From a checkpoint of a small transformer trained on Wikipedia: 12 layers, 10370 steps.
MLP neurons of a small language model. Each row is named by its layer, matrix (gate and up: input weights) and neuron, and shows model dimensions 0-159. Each number is 128 + 32 x the weight over its row's rms, rounded and kept within 0 to 255. Numbers have three digits each. A neuron's up and down rows have the sign that makes its largest values positive.
After each neuron's rows, "fires on" lists the tokens most often at its 100 highest values on Wikipedia text that the model never trained on; "fires after" lists the tokens most often just before its 100 highest values on Wikipedia text that the model never trained on.

L9.gate411:090151173119170114078149130146105150213163116125195104067130118108177128179139145133116092087108143116123119176092125089089107139117140161098167096079137107094061118088150089130109083109149167108137127098159158056152197137112078099154127113164111120093107160151135189172084123128145135143114117173133161062095108083110119132097180137123103146106074057163135076158138128116156167123140086113137162212109139120133104143137079113134126137121146123048067143084184149114149132151088125
L9.up411:100081089161109131092124143158153162139145176160124097085204155131119148108126175184131097117090132109082115066136110184132113177133055141086129150118141114145138107083135111156114093165176116102132181152131171151143116141151087174168068081148153161070106151062071134157150097126146059114107103099117089132101121076122122152138124096173096120190160127126078176132160128031133147169134102088103099158097112146136116120175199124087076143113119125155137146127151141105125148124055107
fires on: "r", "or", "br", "sh", "ch", "s"
fires after: " ", " La", "e", " E", "te"

L3.gate39:189109189097146093168146142136112104101093110110020070121141140034117144146153109116112144126149080112117140150122108170054122119088074097133092132131133137148131114119079131164090087078129155059086119067160096140114120158126103130113112132152168129157135123117170194123120126114065103146080170065087168113123132156122101117149124157154094122146144126165128147148107133096145097122119086086149099165105108118178126049091138126075072124143105114070118113137112181182095129087097184
L3.up39:193073119146109126118122145158128165121106091101058087097138101121124094140178145168161131116179162108091048160144053184065182179106057134124158147081173149189174072105113178176151119108177130073140162176130134156121141118103155152122147122181130136090149151114122109148111086099125150197085176143091111182162112151091159098156075113116177092127138166130184135149088137108142115168165124113157108132117117113137111101107103135130147113112116129083146157110148196150095140112110165
fires on: "-", "equ", " and", "la", "ar"
fires after: "\n", " ", "s", "-"

L6.gate412:147104150127193160140195117139110157162093117133154141123118127140110084158091132131136154113107115142086084167107134178119137132150119151115114078156118143113106122084157142130065069116176155083146110127112158094158147147071151115078098132129121095131093166178098127086179119055100171148089141106196139157155153148083045105142161130101071157172217093135121118128140109107026180152126142165165103120124130125103113159120098142121052059129127103097119128084092161179113129102122087
L6.up412:104128111164106122171153116168152160107074170126152091164096143153095170149111098154136153127178150170175136147088169109176100149155161088204149138103121112130135080147111148100135100099076137155154069049143083100221166147163170182120070131139115117175179105122120147139129133166091127144156099060111168120126143098120142113117124154116131166084097237128123109141159117138141124084096163113135126119161117110141085114088133129109197100119161114129070164169134075107121104096152191
fires on: "\n"
fires after: "\n"

L5.gate37:074142108131135057183186117110139134108168104091087148116090129135171101108129162176146108123145219073105151098095153139141170172164122141118126105074221074159092134110161136113142104111107171138103124139160100113183181104151131158133119182154140120097158101090156131172162123103104166147102159121080195131092122146136147089157105143090077104094151133182155110138160104141125125067143094137127134110087160126124088140130122164052061103152062120118174125142122171153106168133069101
L5.up37:125144142153073156191121133211150093164128136062110123124111173112160081119096098093107121090154135149141107102113122113105073153132110132140134114164174141052155141165176126169119100173122144152125132157132157117131126103156135063094116138123084138166056168107122110093151114108146120184171124177135185151104088102097146171145195068150110134121115191135169143172164125091136116121133146146122133127093104212083162130131112230107096187118180122134107139194110129172138167090135146
fires on: "\n"
fires after: "\n"

L9.gate8:063114199087122138102141129085119092096087111125116172096111172132134132135175184140137165131135152154112115186129111104119115129157077056147114118115138112167128092116162130174040086123083126118147088163159130102192116096039098111147123090143098135139144115141173073132084102152137140182105071138133156135093086114111123116132170143189175165093172098104137125102150167134118105177134158106147123169158112159175179135138111162144092122167161130040086129166168118104182157173096108
L9.up8:136143153121094132097164132172141133176106151125116117122116123106138217148123148165079079096095154134144154096132148128132118141163138152104165132079108047105148092189181134144106166134151106157104109103102153102120161098047079110164123147183070083147113118111179097122156074118069136141143144089138131145083141052166178158148142114119059105096197159112062118126102099150088119074196147154117115134134141180172124175143147093138146082147128108127061128160123069127122144121112172
fires on: "th", "ch", "s", "x", "d", "us"
fires after: "te", " E", " Te", "e", "ra"

L6.gate152:095095029120208093118106114124099115052191191145077108122099186112162112104056107145170147097119132118123165136116116118090114104136142121181136144146166146146096123127090087213097182136117087076138128067126136183143130088112089112102163113082138158120064161100093119108133165133127173133115102137097169126127088100166058169126118163134102138134107110160122157110144122104145192167120109158127102209147178137136121125121099161133105153103131131147039098148117128132141149115107157
L6.up152:140088112124115120181121105100165155134059155147126107178112092107148221155110084150167143174187102131132086113139038124142106113117108141126073134142084132091097164109147077124100136158105216214106131115134121166153152177088107123123093101103140104160122136135098142130151152105072182087121119084094095070115113101100090137141161134101177100205144144179118161160152120103111073087127076152139120136083129153165137077076124087121111120157144119112116108115077163145082126132175117
fires on: " ", " de", " O", " Ne", "19"
fires after: "\n", ".", ","

L3.gate228:094178077212168089136166144126120135089111104095116133114116092155121166128134088151104140141090119129180124166128161176138148157159113149219123073106126135083105168148080188126068158122165155089130108100095061152108138106130158128139096149098095151149089096177129116100137179152115150146166079151144174131147133143089061151165174155128149115151170155094181152097212077084105159202127107152135141144126082155152182119097132139101087105113064145093112128129150106111119174157135142
L3.up228:074061135141173105058146164094013100138117142098125134165095176136099181139155102147149112197098146142160114118145123146115150157136109150131118111125115124138114121151125131180087150118106147107190145198069082122114243148136135120132123155144120087127112100113175145133122123143132164100192117134147161114103130129184137137102138175144173126116085143148083144119187163115122139156093115108133111114077147045039145152083149131153048135109118134138122110086138114087159125169146121
fires on: "\n", "un", " Class", "f"
fires after: "\n", " tr", "==", "===", " con"

L3.gate340:119129051142142137190151119060150194113163120156124140136164078092090123146128130094135198105153124188135160139146108170107117109104118156152169134117086030178088152202114191107144095084204124124145101088112094085082158164114121129138085086116112113155063109148167209162094136068074144106146132112112168087086090091136135162121168156139141134121080098146119094130117151120138094147131126116102118112131151149128150173044114138156101148142109107076156106113139161132103133111127127
L3.up340:136168072105150123124104155085077129117144111139069086124101132108074101106157110132167156096124129100090157114143079166159114175086129101114166162138105084123126145131105164122105103091140129150124105103108079100116175187152120133103185117142219109088120146144129138116140082069144127145128128181101075077121072101088108108068094161131184146112081113166119153135096150176172074129088159118116095060111184080139133172088164177133153188133125154184156089068100101126107108176137157
fires on: "ic", "y", "t", "er", "tic"
fires after: " T", " m", " Ma", " bo", " H"

L9.gate486:065066155114102139163164082111160112043117089103134129108093182128089141133111127176136142130112155135133077110214121095181059161140143051129115126136118159128172143126097134091152130073196148127136115184135205089165068135131136116066119141065084128114152133122175123102190147131159118172147111138112193086130107156186045131143122148148094118138096157146173118159136152112083124140194131087147142157165152145119113127107170121124124090120123152108099104114131160175159146113129131
L9.up486:108130155100099137110197122134138102110103158146120133133076128164104124139095061174097202139085140145120122170126118123178114078099124187103109124181136121132163064087103128086085099108136145121152071066125141107167128132097134143071113119111125137132118121103104121100143120160113133091165129133106142063213121175150077156150093171095074139152120107119185136123151194072118094135128119093166117160171136154118077132072147090105110126059149134094142131222053121086110159123094167
fires on: "\n", "e"
fires after: "\n", "D"

L8.gate143:099146161080096089161150132137131097123136078201154115134113125118135102152161139221160112099106196123095066154104101107159118125098129150137120105170129166122111163178180068099118100123145135151157081083101148148197129137102180129168130127079131094150168115142106114050118122113085101155119143101112113092120150154063049159166136144122107083085126112157159144180141151117123121142150123137115161098129145169204116108056156165196157098131082133117142144174152165167167119078150087
L8.up143:089210155127081133185119091142123079155052106152166095106078167120138170128145124113126177135060141138123134121148092067156109065179178072111105141094119138121137108147131103076155094109183077093147106137147122128062117101097118126116137170104145185118117121161149164156116157137166123162159086108087128131126114147208123152100129161102158122137090153105158122147081124110149127153106135210136082145132180115135160125075135101147136075146191125080100111086155116177164170127059106
fires on: " a", "\n", " an", "A", "b", "d"
fires after: "\n", " was", " is", " as", " became", " La"

L8.gate289:116118176153131094146152138164158160086139137103129150130108154154076122132106178123095191161095109119098191155145131120150162105115105148169172103150136067125136222115113144151117126097133139182156128116210128090121157089135207136146104083124109097194106103155141098189104130119091173128154121100135158068121117102098186161125121180126142015156179121081115133144131115120132140109187122085133094177135158057106169127128129138138117111128107162103135163200130088116162180143113103
L8.up289:099123134160113115198213032154134057091095193096150156132123180145150158107119104129103141070083152149172112123100152150159083083138127112119160175201131092181168106131118107154132120113165179116109136100172110103152168127084154107116086143143120140175136150160119135131106094143145083087098189090196151073102076138170146118117123112063080127158073106115112131119166136090136179118106181135146139151136135154095125143094166162150129127141164118120134148130100150088096137178077167
fires on: "==", "\n", " ==", ".", "==="
fires after: "\n", "s", " career"

L6.gate97:125116145126169120198166134190170128149132178119090130100136131114194154122113123093162116113166101139146092175141151191123088073131124146162076083165137107095149128161107150094109121078177108112128125139199083140138108087063149165092112133133101115161107071105090157075132132157111101125045144188146139119099139117121079132134131116140086160162122087190139109161135164113142064168137133107154173147103121171128117132134120101077049137183063160059071107109178126133108126140088111
L6.up97:131111123103098142140132134146130128119086133087159176118143149144148100091157163116147081105146144134180150147141169189114144142156132101095099145171166156154180087128110157148087146081124132090031154121104033099109144078097114125158138148086103194139148153092089101111154154161088131131123148096108117102107138166073153127092120098140160135124103026177137120204148197090170110111128112106091084130136110064164133107137184111159143138151037190107087142148126102133148129135089128
fires on: "-", " /", "ck", "il"
fires after: "\n", " "

L9.gate528:158113079124115116185134126115133125116153110126061090181121137140124106158132078138111144115117150097126206159087199152168102170085132225111170048162114083087151110087185039163109106123163127140127076071120091138184136137119161193118136111139077152114097200118132079094146127197112121105140086169169112185160134114124116151116150139172125094106125164103105140120132149132096157109128146087153092115108112116116120090137122140146157081135123149155098116138146082106087153173067117
L9.up528:152095111109089101168098175133096134130159103106125160156160149083160127174079073116094155114111139128134152055140151171166116153130099141170136154138129113138129086126084101122106192096107158121126163153126083158096116191172142138153071101074100179061125135105161122050165101163159111118136146173089196193103091117147085103156119152160136173135191168124130153120120125131127146115145111076188139075073119134134052142146198100171155133119171156149193125165129146121135106084152126
fires on: "s"
fires after: " ", "-", "s"

L6.gate131:116150066194092107124179140144212172097119142143136112078115087122127125167105077071120182128145137137132073099122133078155118163105108118146183092116117115117088115143119081146100111156195119132156151105095130156175081128080114153133115098164109133081078108125134106096104109146084116151137076210069138145139094116068081160155088077124168177167194125130180146109145102145160090149125156152130149109178168177173173173110119147097137122170135113120134115133100124202103143171120168
L6.up131:162167140155138137113183142134164117156141089092101158097119128139117144084122077095098153134216163122113105042139137155125082117087179190156152159149069132100113133084117098158144144156143148122185132139064129093150077174119132095140146111141151176096134164179150090096191123166108132156175132120141120152151140082119179080134052112162183138100152188150164160125161086116175109132112170178124132110196173167135133121099200132120126076153186126147161135107120122130090146101110105
fires on: "ne", "at", " Ne", "de", "me"
fires after: " ", " (", "er", "-"

L8.gate267:137170125131181102141141150104064138081143146155157132168130142109113140151105078115126162065146106104163093145098096149130118105151076122144123125108170132117176122147136125158162152121190107064144131143136130198187106124082107197150127172166134115129119145138180200120115195140074099182102109150070204112137115153085087096208133093138210121171157092136095094112118140081076152125185134119166155106123115147163150115137132120134124114152139067136124169098107182155072147117079113
L8.up267:133148101141106100201042111171124057096068082064078097140186119138123114136172113142109141110144130166126052138171098134129058164142141143134102136151194134123149120145206150119154158093096143133109160112131067152090146139107170063132149135117086152142114159112142147136134162138151124153105138158103116159117144078137162112175088096125161111102155112116148119155133133115181131164166186115134090211097149165114083123118106150101103147099207115094118145114094124119149168074074073
fires on: "\n", ".", "d", "lu", " App"
fires after: ".", "′", "f", " describe", "\"", ")."

L5.gate506:090149128150151164145123099122143087085120173120150156154128107113199146106141130128158111081171163167084175160161099137116122114147162137162164173110136078197116122146106162140139154085175126163099101101108139146180124151146131089163148072128152060128089142076172188146144164122043152117146098160190138116136085142105101144115151106130084114167167098177104165181064179122110143078088092157162093142119104054097122193106125176147168146141076177142116174150146127152139142108101100
L5.up506:159124145144152149076094086218086136173159136154155160125102086130114165147175120120141102111186118126127125102086072096157093113148053158111156099136119130140154141085132140136173115124101154117140147152071053129155128151140061136173102139137165111107175140140117147115154096153124120184056121108215093070193129080088129169096094122125136082110128132122132165123059169171110120120054151164159102070133166111114094152116196167117078105134145143159175111124127138156157121109151128
fires on: "---|---|---|---|", "d", "t", "ver"
fires after: "il", "|---|---|", "|", "---|---|---|---|", "ol"

L5.gate283:137100135138140102118135152142126158131079135157144142159145149105116156095152084140162158125176111142135165126102138066155077170178158091101109126127161144107095161106125107155146157078209093110132152116131103104159093114080103171102098124143116153110149094117139101180183137144177143138159125126091123093117072080098139159195176166159147080183160082156119103113222151077109150090217127091083183163169144134184136173131160097120092135175116161086118083127128156113119114156085064
L5.up283:100138102138137172099166140155158087143073128090157175132078091138070123066162145086124142102121105135158138060155107057123134094103106156148111159120076084184124132120073124116072145115142128142138139142145162136165135152145109118070060150127182083100094126109134215077070117132143102086204126147109119135139133114129095083147137159148187171178149134102099116127128141092050121115097159148112109152113104081168145083141090109157085189133127157100225133114129151110140112095135132
fires on: ".", "age", "low", "round", " number", "range"
fires after: " ", " 1", " (", " (1"

L3.gate274:121101167080129125142147137161113124163118144150185146153138124101108151101031082175100139110124152140104114160142066119155104098107139154132100102081115074076106108140077074101177039126133187159173085076108182118126103110111059126121045088078164078097193147120144138079140160124102095146173140098078107128127176099124145117121138146112131086148108101116126111108153155062122163132146097105084143171106124123112135138084071088082102096168136111111134130156147097181114118130147076
L3.up274:196091098163115099128161131134062142108083151134136121167121127106164102108143167150191088135133137223128098121095119065123186107126172094123128107105122117132107104145093202197113122131070140157144150168109123101144154103083089169162069131112158094099110099116128108110109071129126113100188120172184099091136103167114130145196103128105146122109137099129102130136140118102079108106146201119143067148071162122147144114162203127177041146086130145142119113141085129148147126076142166
fires on: "==", "pen", "pe", "ver", "\n", "t"
fires after: "\n", " O", "co", "ca"

L5.gate127:121156166134121093184132160148156144132136164182199091115118103129130092068101112111158155109189118132128122105118099074181071088115165136143121107133088067142117137124136140150073127124174123106100098128178110220130053180085135156135057092104118165125111084139137153180134182143123085169106109156134116086179160163077105101116112083148133132195099100168120152123113153169119112140154107106145117179123131164133157091098108163159139145149091134117051062160183131109083123111091104
L5.up127:153117121095135147130135079124126067060111132146093155112116119109192190148162119171090118154126143113082126077148133123078170100100114093072130147108188117095134084136129105133179143089097132089131116162160118090121168127136151104175185094148095142146044154162162169059114161079156082114124106111139161130169130170170119126110192135122122115165139098064092121115102114148122101143170184158157122109149115126097166113096117140129099197172155067120118146119040102141140121164190071
fires on: "\n", " a", "ation"
fires after: " =", "\n", " is", " was"

L8.gate86:103137129123156111126117114130189102123145182115125086109193141110157160103152185136159142107071092132175127115154130130142102171195147147121100075142113146147186142143090142142179223158143078145064190114083112148151168116111157190165122146135124170098084107126179119169118187110158102154112130102131116170083068117109179142182084126122162153145180098166128136133130114170122137135158165143163147203162105081113115150173141159114119115177107093183151128068156110117120171180102142
L8.up86:120081102165215200102127117120206163161130178101203132136196148155085153107105156145102147068108102092142148071088134116150151157153093163110123084110125099118104149129171185093121123099145149117136120104192087099112121118108143117183098096136092169125139108130159105150110133100112117165135153047123154109153108140105133197173122136199118110184138069139111116156183136173119132090107132090183181155105119118131133164148104156149110152143067109108092165138117200149105131127108169
fires on: "re", ",", "le", "r", "s", "u"
fires after: " F", "c", " f", "f"

L5.gate93:143211081134118055127151128126137087066175160104110058119123090107165076142168109138067167082148134131124133130140085104127107107117130098144152106179179135141089127102120123150090117075106114114142075107151155126187118100109116157130143128131098138101150189129171115149115091092133091136138123180113107143133146201092124183182119162077085086117144120144120140171086081135131120120086068139126094156145028189095156115119182148163148114149107150063139096159170152162124186104119114
L5.up93:101149174189163123107121176109190113111149124099121101166140201148076151126189144153146168114105100158082091064121100146100105165142081171116165119104178096131125108081071126111130130136178087155132174203094073156181091169112143114104109081114100150052136187094099099178099096111163118150170107157172153129104105166160154117150087120098122184129174179115107121136124110138187147137107142077147147120099117122107124135157114152170159100154129181062100121106136135135131139196120147
fires on: "te", "ta", " Te", " play", "ran"
fires after: " ", "-"

L5.gate332:161108125222152111118185126153116128074091174138153160113130142137118074108173110132093131109105130032123124155143116118168119140157118087078193101130156106153136209186088161122101116094156120178203130136117135129135112201129092145144138132134089154133097026191104168175113131134139120126148089183109167138157133131115111102132211132155105161158144100134129089135120124132118136147155079186151121109125094096117200102141165055120143116166121096138121125142188146131120130092120133
L5.up332:122116103143075109181123114091095080192131126119091117215094138134091161138130107127159100100088134114104110036166141103169101094170112162138156077138100135119180143152145109153142143111069163063110113143041080099138222098171098097149085084137066135126137146150152125123109115154108142132093092177142098142161155154126130128123082072137098100091144104119164209170119124124173161129100139145129153149137110107114182125049136168142107159127160106132101102120145087141120114162184131
fires on: "\n"
fires after: "===", "==", " =="

L5.gate354:091146189147111115180151152177157168123100120118180083145125168139078146109106116137096169143169148145180114133175162048135062131085148100098136149125133138160110147090148140169116111085133138093149083066160129129152195150148131118119081106120087153122037094131145099139193153148089074134101104119172128113135079099073165167150133146099113084165126162086110094182185093078110135126147148091143181144159118102159141182094177136155141104173113132098132179176166158160125103136094140
L5.up354:069120142193122159144161089080167117094107178093142145140089144189096137141117164116134177183077155123152144131159168161122120067105126178149174098123154103144179149136160130125090065057160119086165116154141158141147145077178097136185105124113071076150142123143130103194165168123093173113129144079135176106136135118113146163129097091110095110144164152093163119087136079106079126140071136074162123161130106125173079111128119164092096074070167096147149145150123177114083130101145085
fires on: "\n", "==", " ==", "==="
fires after: "\n", "s"

L9.gate134:131115165061132116142141132144184193116118114161130134150119185141200119134153079115149146152133144124186130091018106137117100136150155107122109111141170121164119089133104180137152100144101100083123099133122134116164105186189115132147122110087139164167074107137097150075129193206137171134050134132111137143153077092088101116103110199083086169171163143158120126164130138157148133115130101120163160129197089134181120174158132085183140125148130109093091129191088136116142149163157119
L9.up134:099082074105123108132133136084104111142098098115187152140153151184143090152147130109142141099132122050090086144097181094139144122075100181148147090079131109117105147152173184129110098188147116172110118063175168137181131150101115093118130136149150106148119126145142103160088171179113116123100093127102134085144130091088084074149137144137117098121115165175185178195136181102108205175142140162128138144144077153163099134213141139127103117142124159126071161156079071193161119135122143
fires on: "C", "P", "B", " C"
fires after: "\n", " \"", "===", " Mc", " the", "=="

L6.gate218:113108148089113108202122158147149154084123119136136141167105152126169096134173116084170147110193140136120126158079130146127072126134130134122135091116158156145077096134091106134096115109135173173124142060132108094164154119142137107067134100095102120075078156158133132140108219186158118153124154121111125085140122062060070102193156112145093144167130130151102145172129120099172118109125070133122140164161098141131126106109146126194096118205082174077097106198217119159136094131095120
L6.up218:134104117090086125096103148131155124151106145120174139098106149103148075181114089152133136100070170102130077122132181122130133130138163185157120136136119122140160086176165075100126086090147083115072105107140128143107154102136188101112103067114178045118054172155120092119116162172082146149107135127160113145127207132080092148147153175101108131152125161107152193154139079136127096100052168136093148138163087098150124150161126172095167149082104157115169074137182136081177167145092145
fires on: "C", " |", "arch", "ch"
fires after: " ", "\n", "==", "ate", "===", " ("

L6.gate245:085076121102152193144166112164116186072097134128154119075159116117157078087082143194128106122216131134114142106133130175155060132150165113125074091128122130093108125176133135080142174086176124132112159147121175133132076112147118103105161109122108112136141190111063107150146114137152119140046120154140148108164072150152105132104076133133116131167169202092178157151132135144157137159082153122132166094142171169159118124071059119085165155133120107108172102140123174138139109193120084
L6.up245:103089169126165135161140105126200119123079101066185156144128145106159113065129125127150127085082138093157109108099126165078124109111080090100160108097152147104164169115105084130158190104069113106103130160111112159187219097170094181052140153088179167159097146112131101135087140185081145171172139142136180172089113133144168111090100108117116130123146145136089179144109132161060138105069119107089150120144128125146136106121088121094141111112084104136116100194145193120107112164152121
fires on: "-", "|", "in", "fe", "and"
fires after: "\n", "-", "ant", " Pro", "ex"

L6.gate536:022120134127175081137126114124146111129147083147153155115165133130141133168115147120127151117124156152149126123173133126103163157177152122099130190068153118135037123073105153135112167094196094167131077086143140108150120137145150179135123127140073158095089160153084136197180142124117132135101129169135083118111121159136148144142143095170142118192151172143160108133164184167157117152157093186099098120099165132104186127147178163144098114173137161129166142095114083219186111122060140
L6.up536:152160089160160046159159174107136161131103153146093029160074109124098103132097130134194153093135148086122145083128138142091088112091121100096139133150183125123138194078092125127138180101107154141043170170165139099121138156102161164062096174180115126146100149115137125134124175122143113139123130128157112169154104142079145133168084152100099112131066113177124084108159146125170125134149143061135164178187142171145174126150127185147130138106168141066133102087147145127153097178127087
fires on: "min", " not", "ed", "ran", "iv"
fires after: " ", "-", " un", ","

L5.gate250:139116143087160129139104073123093128104125185155122214126122127157119221143116097122087175116130104169146112144104144106105125139130147081136145178108166146136135115152113116115131111141160167120134065159136108100110160136135130130138132181141091101252105133183143094161110129124128094159123164144035135093092090137125157131135148149143072150126132133200137136136180112056124129135153155147144114170129107175126169079064158104156097093149128144122051091145127096110077206082146155
L5.up250:157139114124148127090123130201127142075119125135154180131100140108090125143061144103129185149084053151157114143127153114181154100099150176178155115062103096083153098160139187073163074118125103148081111126109132159144158111113113105140129141149168127141113156144119119088125112184109101076105197100124127075189120156145086151122125066137078104146084137127119193080132157124183124126093139103092154093107147143162061180131132156098071155140185111137078106120140078189169085114118155
fires on: "\n", " from", " up"
fires after: "\n", "s", "hi"

L3.gate342:142133128108162125079112148093155120124093181099146074133062162078136102095119131201180167047139082167088153155145133114172135062116170095132149117102093137109092143118107068145138145116151153122167099103105071134148099151128100145168113094066113057098121077182154141152078124123062182152078146139134116092162107115107085095131149117131035088128092126113148160073104096108135111062129139148085149097083158161133147134107069144146090116135126175154110121122105114109133102127072126
L3.up342:136142148149133122150117075144150109176114117169129069099144133089079116093177121122151073170142167173105170105165075127162088137123100065093093117082098209148074137169177165119106180171076168138154130189124165194108132163094121086120069156137131111136131108200153141139112152123116098068105115145182108107157117154150088135088142053134138148105098122095156139159104120155126122134148134137137152100114148200103092148097166149078068122132137099136097135120079205131131071131147123
fires on: "==", " was"
fires after: "\n"

L8.gate36:133139117145054055173153176146115103105139136109121112132138113159130099100077115082114164056134044095128194137196201134183105090125071144178144092118131120091127153117150109086119149108108110139082109107082131140119109128147165111114098113091081136088148189166092120125080112175121161157152142087169112095223132142139120139088134124166118101096138144147078125171129141149151087136104164124126147095128137051140117189100126073191141136124124122076097077099156100137104150105157142
L8.up36:115099175134067110113111140135116126162129145129055131104136075073157158104095062119101096167147156115120126091116102095191098223068140021118169161107075100188145151154164146136101135163112140145100118100153184117123162170106182125096083131134149089080150120112123071154149130154117103143128125170081130112128185180074131135137128129071112122117165186127146161138075138166093102099150098086141089140140101097116111090078153144124138183146115149145110126113129169137084193127137125
fires on: " |", "art", "ip", "leg", "p", "la"
fires after: " ", "-", "ic", "ter", "ad"

L8.gate142:169112112128154075086135129160163150117126090151107152099081108179173076118140081097155191125123202143143128172075128097151131161152081189099170149142162116093122111115141126191115143162127136142123082090091167086110150072091111178112155075159161121145101129129114129137135151175124177126110116166068137146142135132140159124122081099096071052130124159186196162155087091126170103164135085119087079096152132148135115096165157207105123129130130196153097144137104105115133177075124089
L8.up142:134149078183101122164126165154128126210117112147067132165108135137119160146075154110128152091169116155155187122126152152151156112137130154183069073107128078119182142097095186079128132148081141148154126069124138081088120124143120125061074127131136195114096186143165139124125091149168145188155133120069196109104150152090175142156106092167136070161145124129146163136125119168195113119093162167123107110127110174099114137121167143101126141098083126075155188139123042137155113116150117
fires on: "C", "M", "O", " O", "P"
fires after: "\n", " Mc", "-"

L9.gate341:137141153071152113098121116138112100117121125101081118146150147134195120138057146097133154094140135202162069123094148140186121129161143133112143134171126141096159101147198138119120114150127107147167163091131129121163140094209137104120154113080171142193139137093131169112176109095109126171036125208108109159181073112144137112207160186054132138104121132169192134187079127142098103136137098108176117119153127161167126161116140134156104092104128099135158097162138136174200128113120149
L9.up341:146109166152121108060156143158081137098110133091129131121157103139120080034169084159188130140177178122121135145154145128119164131103114143138169118139138091171099149115158110148114221186150103159130129064123078088162162134154094120063072170102167142123098129088110217135127159121084108143163134127150141151150116117081161132116094121098156133131144106123153152064118118109091127156086153211125131103111057118137149088164124164109068124139090134164139135176104156112099164086060155
fires on: "F", " F"
fires after: "\n", ".", ":", "-"

L5.gate516:121171116135142066102094132092122149139160125120094088108083107113120168042168102113133153092135178168122158148123116138135109185158119141138141144192170048121109109093115176162129181116165145177142162103161144162098117153143075172133120115129145149091082129092129123204145102175113130116156136132129122136121086149044104171159146132183105094188088090186107135148218148179164155070117136135070142106169137091166167149108130150130080165157109151146077122132109127130110145116064110
L5.up516:132166165141124105123148180147171210121118153124084166132120165111124114151142087053101135124133130147171103083146113077108104122161092157079137180109119093084116118108052100173141118171179110058112074141097113151157180174178154209149101072141101089121095134102098093086172169173158144097152134114201127155169149098131144169088113128153132118122102105118170099153144126143129144089110130121131151104148136108057120116125172167158148124151142119081088097097073129111055145175103137
fires on: " number", "ta", " /", "age", "ty"
fires after: " ", " a", "ed", " ("

L6.gate424:142157130152135161169196136133104115153104117153153092195219143104115161144179156179145116043096155081137169184147074103108176165172156178108149120152156052106134116102146101166133107097152125143135161148139162160187146171120115114123115096166123170109163146154114115112091153163120101065135120076136109156083153098058193147159142167156167143176140130220143157128123144107148149141142175133116124155128192074161160111135105121103091191125142117168099121139139110120154155118126124
L6.up424:064167165132149124055137166120101115161124096123112143125100146176064151100219106138076186110112148135094137168131126128147118164117139117125144060108086102122120060119131102129121072089184122095065140122126113105136142155120151160134105132133152131090122150168152119168080169157181160120163158114121139174144174099204149100100141153137153066160110168156171125160116170162157121122153183135114130151098163173148131120105124156163139113110169046201151111129097205173153103162114157
fires on: "re", "ru", "and", "d", "oc", "s"
fires after: "c", "st", " h", " met", " f", "es"